config.toml
n_layer = 13
d_model = 256
n_head = 8
n_kv_head = 8
head_dim = 32
d_mlp = 1024
vocab_size = 8192
activation = "gelu"
norm = "layernorm"
norm_place = "pre"
norm_eps = 1e-05
positions = "learned"
qk_norm = false
attn_scale = 0.177
bias = "all"
tie_embeddings = true
parallel_block = false
init = "normal"
init_std_qkv = 0.0142
init_std_o = 0.00279
init_std_up = 0.0142
init_std_down = 0.00279
optimizer = "adamw"
lr = 0.00108
lr_mult_qkv = 0.7
beta1 = 0.9
beta2 = 0.95
lr_head = 0.00777
grad_clip = 1.0
warmup_steps = 387
schedule = "wsd"
decay_fraction = 0.287
decay_shape = "linear"
final_lr_fraction = 0.1
batch_tokens = 32768
seq_len = 1024
doc_mask = false
train_tokens = 292900000
steps = 8939
dataset = "wikipedia_en"
MLP neurons of a small language model. Each row is named by its layer, matrix (up: input weights; down: output weights) and neuron, and shows model dimensions 96-223. Each number is 128 + 24 x the weight over its row's rms, rounded and kept within 0 to 255. Numbers have three digits each.
After each neuron's rows, "fires before" lists the tokens most often just after its 100 highest values on Wikipedia text that the model never trained on.

L10.up426:132134143104091129125159110093106101135113127150112132141115147187131094124089125120148133130139135153141116111126117106111117148103104160099149142104126111109198146080136155159138108121147107099152097117135115161138151148082102148101163158151137080135121103109181147142128122126165197099145126126136115133116142117104101125102140123161127142126166112114126079163118138163121084110118
L10.down426:138127146135126104145074135158114142137085118097130099099135134077153164121112111144149162142129108061081161132157104117148141099147161134092128133095124098135134126127150138112151154112118129127107123146156121125108136150149161078144139128161115140119119133011109127143160127141107117161122167132136089140131126152104125143166134116128107113172068164113160140107155109153167147148167
fires before: "9", "8"

L8.up70:126118132139146109146123175130147173175138146114150160140134080133099136113119125148099140123146121131096148142149146092122091090094129123106151154134150125128137152133145152086142099123124142086149120135149110103118173097132150110165182186116113111137167126109144087142120169064155172108121130107134135088118113086189085178141159172147117120149118095121116125088149126108083156097128
L8.down70:109149129127108095083125077126109096122080119111096118099152137107166111166126126124144120127180100140112133138066127120185164173122166150103135131110156135123172149134126148158103168164136174149124166140139151135117121170112121155093120131148142151123083106162137150138111148156164134159165133133129175137124125179148131118109103102136135116157147140099092126135109141151126140078151
fires before: "0", "1", "2"

L8.up79:136165110144091108132148076100152139158128116081128097183122081101124179119119114152155108102124152135159123100139139060129170113157121145135177164136102162162167127134125153074150103137169146127097111099153117141140134137151148092143117124100190148100123131115118064126135122124125173118139154129107137113115111151148151155066127114146113125160171153106105109105138119121108153124072
L8.down79:146106135149123146181120098126153099116134093165145132083132129154115133141097126103126129148090125133114099141117126104122110131153119094103126159184163129106137093136173112147092124107088124107116181126123195110122118176141154160162153115128092129108116118059152104109117130091126132098170077102136116112106133138114135129085124147147125130129145160139128154146148131135145102119127
fires before: "\n", "-", " ", "0", "2"

L3.up18:131081149135088143138124125140121106107107143120147118134134119154115182138092064129093129161119134167056134147090114138154120140157144123120131081148095115140158131121144118141103079084148155102144120093118163122132148084160097100154117127111120139137101136133121089130077154109155095144157122150178148136150123124144157140099115133128141127131155151112122083099139112144145135075129
L3.down18:095155133131141118139146138139149126170154159096103149149162127148147153119159130148123147132168122095141095127164138142112094115090112129163116177096154133104119130094135145130176155108130102158117184102076059151170124136142167161088154159116150106113101146119115118112094151146142147122092137110131141153130128106139107128158129098138148135117169155134156165160124152091136154167138
fires before: " |", " –", " ", "ed"

L7.up334:158105129132159141142130147102126126136108161136164173141121173156129162114113109172145094158116128121116170112125099162141141114133100086100134121136105120128129139137161123120147134094110114131134159145159126167160162143149145111139194133140096166108119080106124155131145109124107175104159119091127121121074153129123102116100153142126081107148158091108119131133110132124152113098156
L7.down334:139106119113108125126136124141116124164115126130098106117127126104158180125100141098124114144097138108139079094076134123107139168122158104110092106126127127118121088140080086109102107099193177116104118097096101148128136114155144084087100118131147103154137179123119155120125080121162071167110147155126106137128155126097133143161140134109184094134144140125139128130102136122142134132125
fires before: " |", "8", " ", ",", "5"

L9.up944:122103168141144140143134138126109109116095171142140129117110134119112107126178149114104123120139135115143133139079086084123085109042176138107105162171109144108126114155106137169082124149128113107109083106147120125128145150129065099153119146120082118099156163110187112137147157119133165174160077106142103136127118131102128110106163135148117135151130134138131122104153108086130133126110
L9.down944:110097140115153082146142108126122122068111144104105132124062131154132115147133109079148114083083130094122171131119099109133086114153164131109152165170125099144148146148138127161125139162106148111098121103113138128095136107143137140099128134143108117113154178142077139151170114125147159141107149153140160126089110141132148125104118071147099133150110144153119090135104147080109124111114
fires before: "s", "1", "ed", "ing", "2"

L10.up640:105137120146134126116161115132117129131149119133148109139117141123117130111121131120094083089188094151153135144133150134133119151092100139169170106134124142089149141114112157121127130156123111138156103110150142141153154107109158134103103143131161128136135096095136167090107176123096125161076102134108123075134120121127079144105138176136126115113124134141124100132131134147095121126117
L10.down640:127140087098133140071134105135164151100149143152108117113091151120109103157094120150124112071141167103125129109171120135179088109159111103125147138143129091178103153130128118153125159141116120119153153150109145096129103139102172176102142146149137113134157090105069110128107131116140117127100132128131122167129160146103090123128123106120172170160141157102135193144147157144145084152132
fires before: "\"", ")", "),", "\",", "\")"

L8.up904:154143105066138120116133155097087109127131156094163143110118110077114174119120150154089143103124121179100146119156120106101095108137134126101150148135137103108110129116103157075138134134100149106138073093170107121111164116139120112174181193154118173062111158120140110127135082112103140133148129130118086106126116125126116105161138131164094086112134091103131135149137130099127129109126
L8.down904:084155118069130144118124105126129142127101111109118160126135110147141113140167119124159159104123153174139104112127121130121116102159134121128147101082143125165133128130121084151149136113161112140108088102126141165116142113115117101085115108113111146136110105133149117131129110127114131127141152111102073123139158149112147139106114134149127126151117109086103105108141099123157107168149
fires before: "3", "1", "2", "–", "4", "0"

L3.up949:180134123107114157129123112142115112111125153060130134097128096126119116114154116123114099123170092127168157108102124131123126146150159131140134152136128152116159138078153117071165169137133132139139116134118140139101159119155122160108139127131173148096127108129115162140123122155160121129148120124168129089135153147138115090110121095111128110149112127124143098149162167135131115107160
L3.down949:141138113176115145124153102108171152141110135183140140134136137134118144134115072098109127103099157107084139121180148124115102109131113122107118105154161135150134128166108153135117136135148154118146134129126148139182112101107144127180078094098114091202141093130128131132115155071083133130112137150158145157134149104122153150123148156122101142107151122165115150084130129106119098131130
fires before: "\n", "---|---|---|---|", ")"

L3.up645:165143111116134122122094152150105114146176131126155098114112171138098155114124152134127156138120172093087165154133102134129074119140137119119124109125162134156115115126133131147088095151083191103150137129151118122097116132132157147118167176147100135116098096109087103131119125112125119124117108134131073110113134156133097107139152089122119096127153092127159128161117108156160170107129
L3.down645:136163119146107162150126122129138163104080122153162137125119099112117140123139132137122143160088119121117142129110101157128080121143107114063128108151148150106122098114106112148116081162107147145117106109134148148150135182153090100129134126133098137129143145117129131109123163124143158147142132149143136112105172133103087132143105165175111134121138102137069124135104137090119161135078
fires before: " |", "s"

L10.up103:102099109163135135154159135108112121143108115132192131128078109118132135111126164120131156153108143081129112117095142125147161119103130138127140154175093143150108093161109147126149099103140141152137132097138124161184160117126155091194109124147099120076143131112146126123131084131121122137106156096115117112136115133106113132084176146136130175131082119153097131119143109150115119080146
L10.down103:118135134178102102137177157127136154148126169155115156098137153094126147101141164132139147184077132129132147157096149151080168140142147091154117111073145144169165108130133109126127136139119179128111171079102122093117114099108118162173117122114141106123143101162115086168131124117132089132173134133128112159136094142138112151122132137106139178122126161117137131099136130126155142126116
fires before: "\n", " |", ",", "|"

L7.up242:115129158102163123118106135154140149101097116089146103113180150171130181108192123126129118139152096093136107098177130159135197157133170115140147137141134104135137115113098133119122127165155155097122125135128134157110142158080147137117113129127120139117088143128130122123151161159136145109082103150147123146140116073120122122177150084159131125141128119145110103127129124137155103093146
L7.down242:142146146142128111144154127096117121099136130148140117112117118154127119139104101119152183137120144145128139138134126140139061096114084112133113109149146148069117107131118095155131086090109145130146108141158133132138134134079134111131131091096118124152144111215104140083147124115144121112162155115114164118160106122116178128122102152082148110156136094112084148119105080124143114131113
fires before: "\n", " ", " as", " a"

L8.up492:133147168127117078143130141091119121143107110099157109157112155122128154124065096143097169122139112137130155122148127103107101141121121161109127112179181120120137150092141106128150127133152120126132077150154076153118084094092140163126166146161123109093122137125124152137135098134125156116084127145107136120129157134142126147114088119120096120118164101136080106128176105144077135099134
L8.down492:101134120123135114155138124140148132097126127174147104158085135144143158143093144147110122160114140125141135142164109109130133169111119138112137164112122093125153125121123125105105094107131164163117115103142079127114161133145110122115150084148149115121123114184103183154137096132141130127197155135109162098137141118131146141083152108109118118144128133152172134145125116124124125136183
fires before: "9", "\n"

L9.up262:169153156149141072117181137120111148130138113121122113134156096117112143116077129148125178133128138102087154124106107110137110108019129167110139154124128145177124153123124161117092120112129137101176120133170113164128156150095122119138141168102122139122116157128175107157097178102143144136185120118130158180118091158103078171144137124137092109158143111125164156128131135072103145107130
L9.down262:112146078088139102094139088119156149144132148110095100139145120101151135126125107138148111108092120101118139142125145147164118132165149140136100099127149130096129100095118125118131101094117172152139141082114135093117168155100137140143137162097133170137101123184170125100131168140109136147113122137153106124096105148113128092103120126096149142177143116102124176113146144093130132131097
fires before: "1", "0", "2"

L8.up395:150120141140141092142130166120095141131109089141137137143082131088114154091133107154110123114128147167182094074127112163137153129113124180062173116127128164136114129153118111128117130120154164106160123154160089149121148146114148112124103092152139101138091171123092152106130106135137120162150141135126136160115128124133101174161129161125107099139133128099162158143096139081114172139119
L8.down395:163136110082151116147088106146117141139175149109144097103123140109114140114077116123146108134112164132111170140125144088162098143118139140135083136169140121135116116149076129144111073112104115135114102129109122113157123110147118140149146130141140140141132116091112141083177143096123136165115131115132125104102142146137141131138154125176128122138132113097136108100077137094145112134138
fires before: " |", ","

L9.up152:078134137174113096151144117131086096110109150160130142176160122141118136107089105135107117092144128087087120151136124144122102125143117118168091127172154082125148144102154140135128162126157108099137140166137122143097142124083105154105138135147144124080144105104169137131156160124099156130145126143141158095125152145154098121116125138144142113136129120145142069123161173135128104108100
L9.down152:091148105126128083125122124119163169119155136142132144076151147134149145135114108135135149162093129085158106077157128118097149117109105101124098123121121098120148122078110127096142152182134166152133099127161128083116178169149108092140148105135139102106089128080104152124128126110112106133111114104162123114158106153120111152128092112138143156117113123147118189131130104128121132196111
fires before: "9", "8"

L7.up450:154139139171142077196122106112106140109140146103145090094149121118122156114115136150109117120120125091097166089117100134135160113132112121113157089137140143129115174145118101140140100165149112028151127140142125117099170142129159127119131125151129083098147093106091147146099112118118111170130115128123093121161131164138143141140171107124117095153108143104099125135131129086137132137110
L7.down450:118131136102125155097118130138119103124123143148114089110106099130138174133122120148109148125116121129126088143110112112132143175124113124100151169116114091092151078142100124115111119122124112116101102114142175136117164122155134092133167139121088165142113139115132098081150119108111165129110153124091134148129127130095152136135113138163122115137146153120157146151127101118150110103141
fires before: " |", " by", " to", " as", ".", " in"

L8.up615:133135155141115098135139120075087149177128168129152107147142137109133145159107097146116096108129137155096115147104138141175132099128169123115116149122170127128100124123114163128116092134118073155156092108174158145107069106149094098135131158149154135118098154135114109129145135151141138149161135160080139131100138119111123142153121105110057142148090103095156100116115123115128151081148
L8.down615:069156117115139127131114142131139159095126113151080111156140107150121147147135104130154137093153148145143151105127126064155142132131131147140201086110074127151126120103165122111120151126114117114116132168090149107096134137114162126085144115142115131151133137185110150098102090167146154149146152109138144173142113137087142145107119062162148143141102158133136139139107114128085128145161
fires before: "9", "0", "1", "2"

L10.up545:127101105072137121122118103146107118140175165122177147106116121131118140124151144124104123110129154147098199108095102116167135145132151096160131136101118132134141128166139109141108091111117103113124122146135089151142111151122124108080132102112081132153146116101147116132123124120118111153117143157135091105152139121138106171084140123137151102111113099133167164112127101139113147100144
L10.down545:131149103127125091155099117102144138112133103110124145124117150135143085107132087097139145142137084121110098104141141106092093078123126136139096105136146145137175109112102139139142110106139133162121159128088139144146132107147105171145164091127141095126122119123129122132135118106155106129186105123108151103156118124105147130093084120128155193125129152145098148105168108179129132150130
fires before: " |", "s", " and", " to", " for", " "

L7.up223:118117174120098144128183109115130114142172104105130104128113130106126134112076110121149165145119123138089106099158111127091144117079108078106092143133186097114165122105156146108161131106100122143124093080186124125103106107120165153098168163146126091096149137111143117147151088130103152147153120113129117102129136148138120130105094111153075154136143124113145080159149173120108165109160
L7.down223:130135120133110132217144176133102145154087094150160140099111122128155161124105121133118127114134107132146126181137110106157174140154144138143140143130117124110120123118131124134130118149122144127139112117149112139128134128087111129115096099117143126107135090146121119119131121154117130112153118151130164119133138160148119094105159120107117102104071104168110138132118164137152154161100
fires before: "9", "8", "7"

L3.up1019:139119135101105151165084138129084100127144121108196122137108134115102123132157152134139105106149123106113139115108120103114141158114102136112150130132100157109126114136136140143104095137130153126145140135186111117133087087102149103175117165169107156104122083087128142172098120134116117139179111137144097098140127131153142146150150098126066132175151118096123147129127128149152141065142
L3.down1019:140147094118109133127136086112152134121110108143131127109161106142127073172149132131128131138129137129109158156154173132108108140101149134118092130134087114133134100088130115126135127147154122136108147125028170118104152093097126169174101199125103133095137140153166113139090112083133174131133111160097193154095092119149129090106131149147135128121147131112127109140159166109103118121135
fires before: "|", " |", "1", "5", "2"

L8.up414:123130133188134087155150132107137094118154166131170116129101097136144095130127137127146103107111119101128132139130062066172166100137142152119165159174167131118146113174115167100140104109109090105140135129131132174159152138120097135186115136135122163071128111116112092129136108127138133145150137131122130132118088128121123128164133110141123110135097147090091142099142097117122140086109
L8.down414:146145127156143140121154126121118156143123153139103167128155099122062121115145125127114144143106092166138105142162148209130093146105113105102108107123108145128127150082138119128119128144146136114111122141140106089094136156134122159112134133098145105142142097125121100132087109110132112129119104112136132149135131168154084148101143131110104177073157146160100114123118177152151097144128
fires before: "-", "\n"

L8.up202:111115154175140118130132078101114144174138112107138124121100118132110147138098117165132135127143180112110131106105123126131126132113140128087158132146149150149121111122140142128174122116121164148159155126156127116096115157169149111167128160139138102091093133138140116129140126134165177137136069118136167100108121128133118156159132128180066162116139126122090086130139164151114145100106
L8.down202:142136086139141132082153126111134121112141096154154160167132133142125113134089135159131123130119123150161109115146164103132127109114145136152154149129086140147156130170126133109164093125171115124103120142084198117142095146108154142132139137159146138106131156220167134094139132106099128148123107120179107170090127085071125140108108113142106174111158134072126129110106097106130117120142
fires before: "0", "9", "3", "8", "th", "7"

L9.up858:106104120096129155125118109112085102155131166085120137082131134124079138110139156141109125118158101072093161157131103131121118138122103185137137160151110117068110149080132103131136139147132155091109105134142113141138134081096101137172123130141099147119115111119092096123139135121159162117130060161156122125138130118135119154125137123154095096131119130125161133144169129139147135141188
L9.down858:121111122140122144084063139102141141154118158130154135160188118120124130134159129138130108144105152077126093154163148125144132157120100130118101101106129149138109113179149175136095132099095092151121164100153148087094106122154148159129123165142111150120112125115135101150151124111115122175137139145111093102171165115114126126106104142107107141122127110099118128117123154144136115140118
fires before: "0", "1", "4", "2", "9", "3"

L9.up598:134127121170116174124116148124132107149166130124148127109134120120097112120171141130140152124131120124134151135108098099171111162144130121160126105127130160112100088148094147145140125136073132121157119100219099121106125111136144121144141151145129110163117115102173137115100146162123139152130130154099131102116157100127119148142139113140087118136104103152063134128164105140174159109111
L9.down598:113154123187151184064122124136142136117117128107115128129095159170102120138180152109153157105167152115174126135124148084144151125091094144144120118115131143156067092143170102171142123135137128147110140120130137130109098087127150116116106112124167141126089093181117150128103163130132134107113126141108150140147155113134123132102126150151119130082122131146103116126103127146144130152146
fires before: "4", "8", "2", "5", "1"

L8.up890:118126128107145121133128113117095133163107110159168118094143132103155139104115119134126096143110206144135143141140114155121139147112106151141107147125066149103093128145099103104132106129133176108115115152149145065132116152122139107162130159132116157057092121110141099167160148110141144124149119106133143144125146105118129102112115153134111144168151127100117179133170113136121143108149
L8.down890:091127143142192172131139076127150111141154170115129128138125141123094102151149130140104146165103150107111162137133135137159117110154104113173121124087134158120102118158157165152117125132137127122089136102177102137152162130124129166112140107165125133133140122119148141132050174092159144138108171155134098152098076117137153098103120155132129143135137141115102109117141197123115134145124
fires before: "1", "2", " ", "5", "3"

L10.up937:153135124156124140117070083122118116154124157105187134134130122135078106122118127114131141143176133115100148124118107171126140134119134143114148138123149127139102123123138115126163149098103140116139128106156148091108124067143165162091113134106121107144141125120119101144139143093141151195117140135144085147122156108141153153081156151120125117144130120124132159146122129140138158146145
L10.down937:099151072100102151137133087080105127121108145139180121124143161106136112128124076184120183140112112128071118127121154147128132162120148148136095097123125147138118103156156142123149090162125130104103128071160147093121121146148112104131132134169120125136138142116139137150125105092149155110135088111105106144113157153109108127098176123165114154095139117118134132123106119163158085143119
fires before: "1", "3", "9", " ", "7"

L10.up136:191177114135159120146139087124130120099131152100139131142125117128113117129124073147120143111174104085131154125146130121148124120153058156106179110115154146126145168132118151130127113125154140129118091128140118120122160109089146139116132130166144100125161166103084143155102139138137138128146104115156121098118152158137100180134151111144086114164122132084105130158160122088159129125109
L10.down136:130150114128178112125146118127147148126131149168123179093103132095137094118144121109090117108123113153170131137101146155120154140108125177152108102163116132129104135117130140128075108112100154129119143110148130169137092095104094135126119107150136156141123088146131075100144133138108151118092138140102143127130132143192130105135138172169094084124185115131151073100117119091095130132155
fires before: ":", " |"

L7.up454:104149151132141140150093135114123104127143126137151124121132104116141131121132122144140111131156204129139155140141107141169107171098158114142126125137087129150129130140074148188152105099139149117166115108159109137145139137158105097125109099161131154129148111106114111163096154073164147110132140152123113134119151103105154163116122099133117165161106122095132109113138164113120104109125
L7.down454:109116140124123107117132112122132110099122132096119141150095184131142128125115108151105105098110126105136124091121136085121152100174178132124146165133141107150119155144128118121118113133089125143130135165178182115107101160058140135100096085127116099133130077128134149159141134135121131108136121155137111117110085121149118156076136154103136108101143127169134119146123174085136158121209
fires before: " |", "k", " ", " ="

L10.up715:097134109148085127140100153115120097127142161106156139131144106121073110094146153146179136124154104146126129075166099127134089130120146116134129148134144196148136111103128140157114115112137097085152078144153119108119147186128106123131155150108151114099145109106090089115130080118150158098147116125133111087094079151114129132119084169144109096167134132090133170148131119124113138118123
L10.down715:144163087134160141124171142135155137148101167130124117124157095150135130164166095093066132170165176096103128139111137166099146152149096106132132112112133146123103108102147134124163114093118111099138113084085127159138084115151139150141118180118145116136135159102123105162125118132120139148142148122121170152175096121090131148130163117132147113110094100127146103138111090131095125150114
fires before: "0", "1"

L7.up103:145157099154120124132114119108117124128157101132142099086144119161138133114107130113151131115155096106132122098129102072107161164112122134151079153168116168072181102157109163124151115117122064140161068128142138130123148122157141134142109162129122106132141100102096101106144135132131131095123110105123114135132148118153143172149138110110143103142122144151110102115148072172104118118153
L7.down103:125123126126111108144144115137108174126106181148122135121145107073137157129159098124129105121125141170111138177131138180123100116124127133094125106122107120170086139117146111125141164126153167111126169147131110144121118133121085132093149146188150163089117153103114113199086084129107140133141128118111097141081160157144116110104153146168149157105133128134153121135137136136145096115107
fires before: " |", "\n", " ", "1", "|", "CO"

L8.up925:110168145144097122138090122106116140115095124137137142130138140137169142110150100131183091088111161135132143156149124133129140119112135155109152135111175149128135141112124126154115130126132109103150105115113101135106103149099146119088132121107116157133142123153143128082105155094091136089097067157156116114122111179095126143148098139141141113209108103105118121135132088148162125129122
L8.down925:168112158132106142168118134145106134151155127130121134113164107121081146138136138095115166156113110121125127111130124132130119142156115119146136131139110125106149132129131128121146132116133143171127142116253149116140148123149107123158111141149138114151128133000138111240105110177121130130152166113132132136137137099155109110099153126128081131090158149155140136097138125113149104104108
fires before: "\n"

L3.up137:142110145136117132125080137125129136124132139112156132105108132117085127116141160149113096121091159132119188127134106110111131131146121131096166118138119149091090143131128145159105092148083178094169149143162081122128145120146139112148189128142084161069113109114106127130129155142136142075100120156108144079146107114185133134131162123136101114144131118116141147138146105140166149107147
L3.down137:130080116138168135109111173127143134112170190098102126140124126111122171136106096134101098151143154104113142108166132122122129122143120091151155134110152137088111164101130125126124115139095118080175128110136077123071137050136095095140127137127139118144114093118074138126123134132141163154098124187067130103143142135183188131177130076174123131133121116145127075129104134142130159144117
fires before: "1", "2", "6", "3", "9", " |"

L3.up571:127156159147126134132102080097119096126083140109146164126133141115110131115140148112127092177128156176126129130091141125138165123111162137122131160188073127122171117137122150174126176157128105115136129129144110133161178153127128076088090118131143141102139111114121106131133166146121137152124124151153135133122184151126134131133139142111117133171096129111156141119139122103097121131112
L3.down571:109130098084158147181136119140143140126119135148124119116172090156172159125121121100113177184131114142146105114138131135143165127151094107138117116143165151150105127107105122145122121119138077133110117123160075121162171128116084140110070143113158113119155126088100114125130150157080159132143104134144135149104139182164096117152146104099124117111113126128127110094154074096088151148083
fires before: "1", "2", "°", "\n", "4", "9"

L9.up814:121153146121132187151149121109129128111161168127117120128148129097076122136133120141142147133100150125100115136136114123100115138110086125130153153128124121137122078156106137100178120143126127143143090119189122146134111141108134084169205158141153154103121162118144097126135100126077144159129139153082101094100139123115080156138173108151118161165158078121130131099142101139142118123093
L9.down814:146160156138103128147109110109179132140089090138135102107102140110121127171117150134157133094077121122157109135135171044094118104112125094081163110095121125105086087114137124109098126110100109160121138133118183137138130124117142150149115175111126097129168148160112160171097099106136136131187106090104140158128139122131111128121135148173129119161110159150151158142107133150139086119144
fires before: " ", " —", "\n", "1"

L10.up679:134135083141119121121148185082123143114141143131143122140126127103148121110126114138117137099168105135122138131130152142143130155072139159124151096151095125135146143089102153168158111147103160123133094117150115123153082145136104134151135145137088144120091141116145165136109148141116120114182133091153105142136129134098147085160100178100105113136123096181097135107151115122134157132129
L10.down679:113113154097132082145109074195137139124119118136085126109186146138148156118089130173173136134107161116107120124156170127127159131096149099156108136095101155121167125154126107105125100161131081148137149151144115126103148150136125128097139131093180104098137153118118149153164159120132127135163125139129133158094105139158145142138159133092103187115131132123124125141117106141135089161129
fires before: " |", "'"

L9.up798:137083099157123148119141094146118097127135106126127096154147167135132165108082131119157105122149129115140140125122112098102119147115144145128144116151117123137164149124112123145107099126079145115155109126164099108161108143148116099109140158177148114111121136109099135111134146133106132157123143122127152094171088086156177145119128105132107172131147142155111141103111078104117153100159
L9.down798:125127095166122181149113104113187115094111083178106102143107146128144171163145140100124073089097154120159090122111136119150151121131168137108089152134147105134094152133160178134126187086108104118126151139121118151121068093151127163099111115093141131123129128112140069100099096144183116136143115114106136145130105154110137102140137156119152149143119099158123147115114137111138124138091
fires before: " ", "|", "2", " |", " Silver"

L9.up354:113158137112118155142105121106131077130136136095170117135100082148093123121123096171108148115196125111081122124138125162101107122127112113081129138142171134089137147100140132130122112112153113111122125115151116124110168115122114159129132103110122106125172115106113157162176142067136141141117148145183070125098155174110143183110157123134099086153134158131102129134147133099125148147125
L9.down354:122132097120162100126111066100157136125126145116134113120062152161127088140151160130140102099087097110109180101133153113180112122063137131148128096126146103166106155158134153129135148152136101117146171114137135105115077117130136123112098122162121109158112174078136114140107128112156165150044166112117115112129163126115135108117113145144107157141123131127156158121137147135100134138141
fires before: ":", " of", " ", " as", "=", " by"

L7.up84:122129127096119096111093137110120139121116136085146147103112128122132150135120113129144101129163097073160140117148124137133151082131143079097123141129139101127141137136094173168128096162153115151110129145137133099145136191099115141135108124144134115114092123122151108109122127178119123120110074111153120143118108114133122108095103099157138102160069093147076135116130125142152096162133
L7.down84:167156153098142140087172106123120183131128136144137097114121130138159110116133173137140153110129149159125134123143099149145087136169123131149157109119176153108135115070165154116162087190105160122158081116053144134139101095108154131135168133097128141124105114218106140104154124095126109124146142163127149104119122152115165156142159132117118139178156089153161119099115099134117115113136
fires before: "\n", " ", " to", "field"

L9.up620:117152130101104129126118124110129099132088087087149142135132106115123117116123147160117144150110174130107119105154147154132105173107147114132097158158162150102139119051147142099128109113148113121094105134154115167104115152081130114124135161107130110100146151131123130149126158112114175106192143167125168128099157118123143127137174123157085115152140109124184118147163134121111138111138
L9.down620:127171123161136163000130138117092147117128131132143116122154108149137143140095099126131122150125116109191124169148152110118166158116097154147110126073128094140077077154117105128106142127097119139148171096138101131137145121131124119154118122146133134107161112136086152131159100109107128102128135143104099125089158102137124123176141134133106182094152107155127094117133163143129113095118
fires before: "\n", "A"

L3.up400:185139107123152139133175159130098106127172167117143124147095144161097133126118097177119168132142136094126166146153091127137098119120119107107158121127150091153104165142122146122128104124063171073180096128159132133103108124100117152092163172138124119078116129113116136155112119078107126119124103116129085136133153189108144124120130076116104113120104073127140131177115143143144129102133
L3.down400:113142120158112113139128083100123150134099122136145143139137107140146146130118111179118103124107099125142143143112092131147112152133120108058111148153105119095121072122114144116128152143141104144099143078135127155121153170141071122127101158137130122141124111134111125126127180187146150165197121134115149105076129101080069141146128162151117171107117144114129110185095157091085092148103
fires before: " |", "0", " of", ":", "9"

L9.up921:089132143111073136147104145139122122156097126107149137133112146094137120112092167135080121130113166116100150129151155122119109114119098105138137146146134127139159148132088090128161140154100139100157095159148116105158154133112130125103135092108112152118169131105091107137144110151111151087168131125179104151097117122111146123145145117129104118108121127120133146149107138128110185136132
L9.down921:144143117136132140163137150153115116134149134107137088113116133138094117153111155153166164115165101094149136129110134147128152130095143147091080098140117112084112151143152167133126137106184153150105138158121136090093139117138110128111106145139133134143096104152120071137135113156183155169120143140115180147119146077109070156114110113154121111105105116098129145138137124124132108094146
fires before: " ", " an", "\n", " Chevrolet", ":", " the"

L9.up819:166143108161102132113131122123166106146139140136101139116112145131159206106103117142142166136116139134140121149109090163146103127168141159087144084122112176125104147127120103135122096163122098108124116116110094121110137078124150138151118131111111139179131112136112171159158104108155137095127125111165128094118138114126114164130123170105148146185116111105144115133150124110140096105111
L9.down819:129124114099166128162141138122089134146093144152134140145144144122114101167135167117124109108120146137096146110115162094136119126101137114124132173130167080124147089139135135110146134133146167150111134156145163111142108099127047099140112128099137116121106121040111075100124179137112141158110137130100124166128129122154146114143129091193078104110114144158147121121115119143135157165144
fires before: " ", " of"

L7.up338:101125110144115131118139149077137119085061123098139118143130119133149093115151121121143150136147143115125103056135123120149079127124096138059112141145157167156077140145137179137153099117133131110136117150171117130117121132127132116083141177106088114083137172111151179159128143109110178108148150107196125141113167116116144151117099127124114145141160121094085161132149138164113163094098
L7.down338:168097140122121092151137148151126155140152154150101147130118115140116102128111117178129112122133139157134151186092111148119128116160119137146126105114100089123114148111128063133114131153091144150167138103140159112113148108084135148152114124144142116136166108143147127127140144132132079149152116108112147152145124118126124094146143139108134160133132136145133105127111131117150103119123
fires before: "1", "0", "2", "9", "4", "."

L9.up943:101103173166151136159150162122114105130126141138151118148136163123125142116112153157085134171122144120142141162087122153119087135118092141114134075159115123163130152162120089186135106168110112116131096124153151127133123118128119121119109130174121078139137156105133159170109108121102096175126119084131109119178152135160099121156131160141111187143150064175152137125134123122150123161111
L9.down943:168103125120130135097100158087136100128123134149123135152182114127142121150097056137164143152093141185106101139111136130113130153118120130111083128098095140153169123090146131145099146112115119110121174131135154121121132166096170098120133143143158123120149124136153110121101147136125134130167124146144097147140147120090143158146133088099131125090107111112164166115122158101103131117089
fires before: " |", "==", ",", " ==", " ", " he"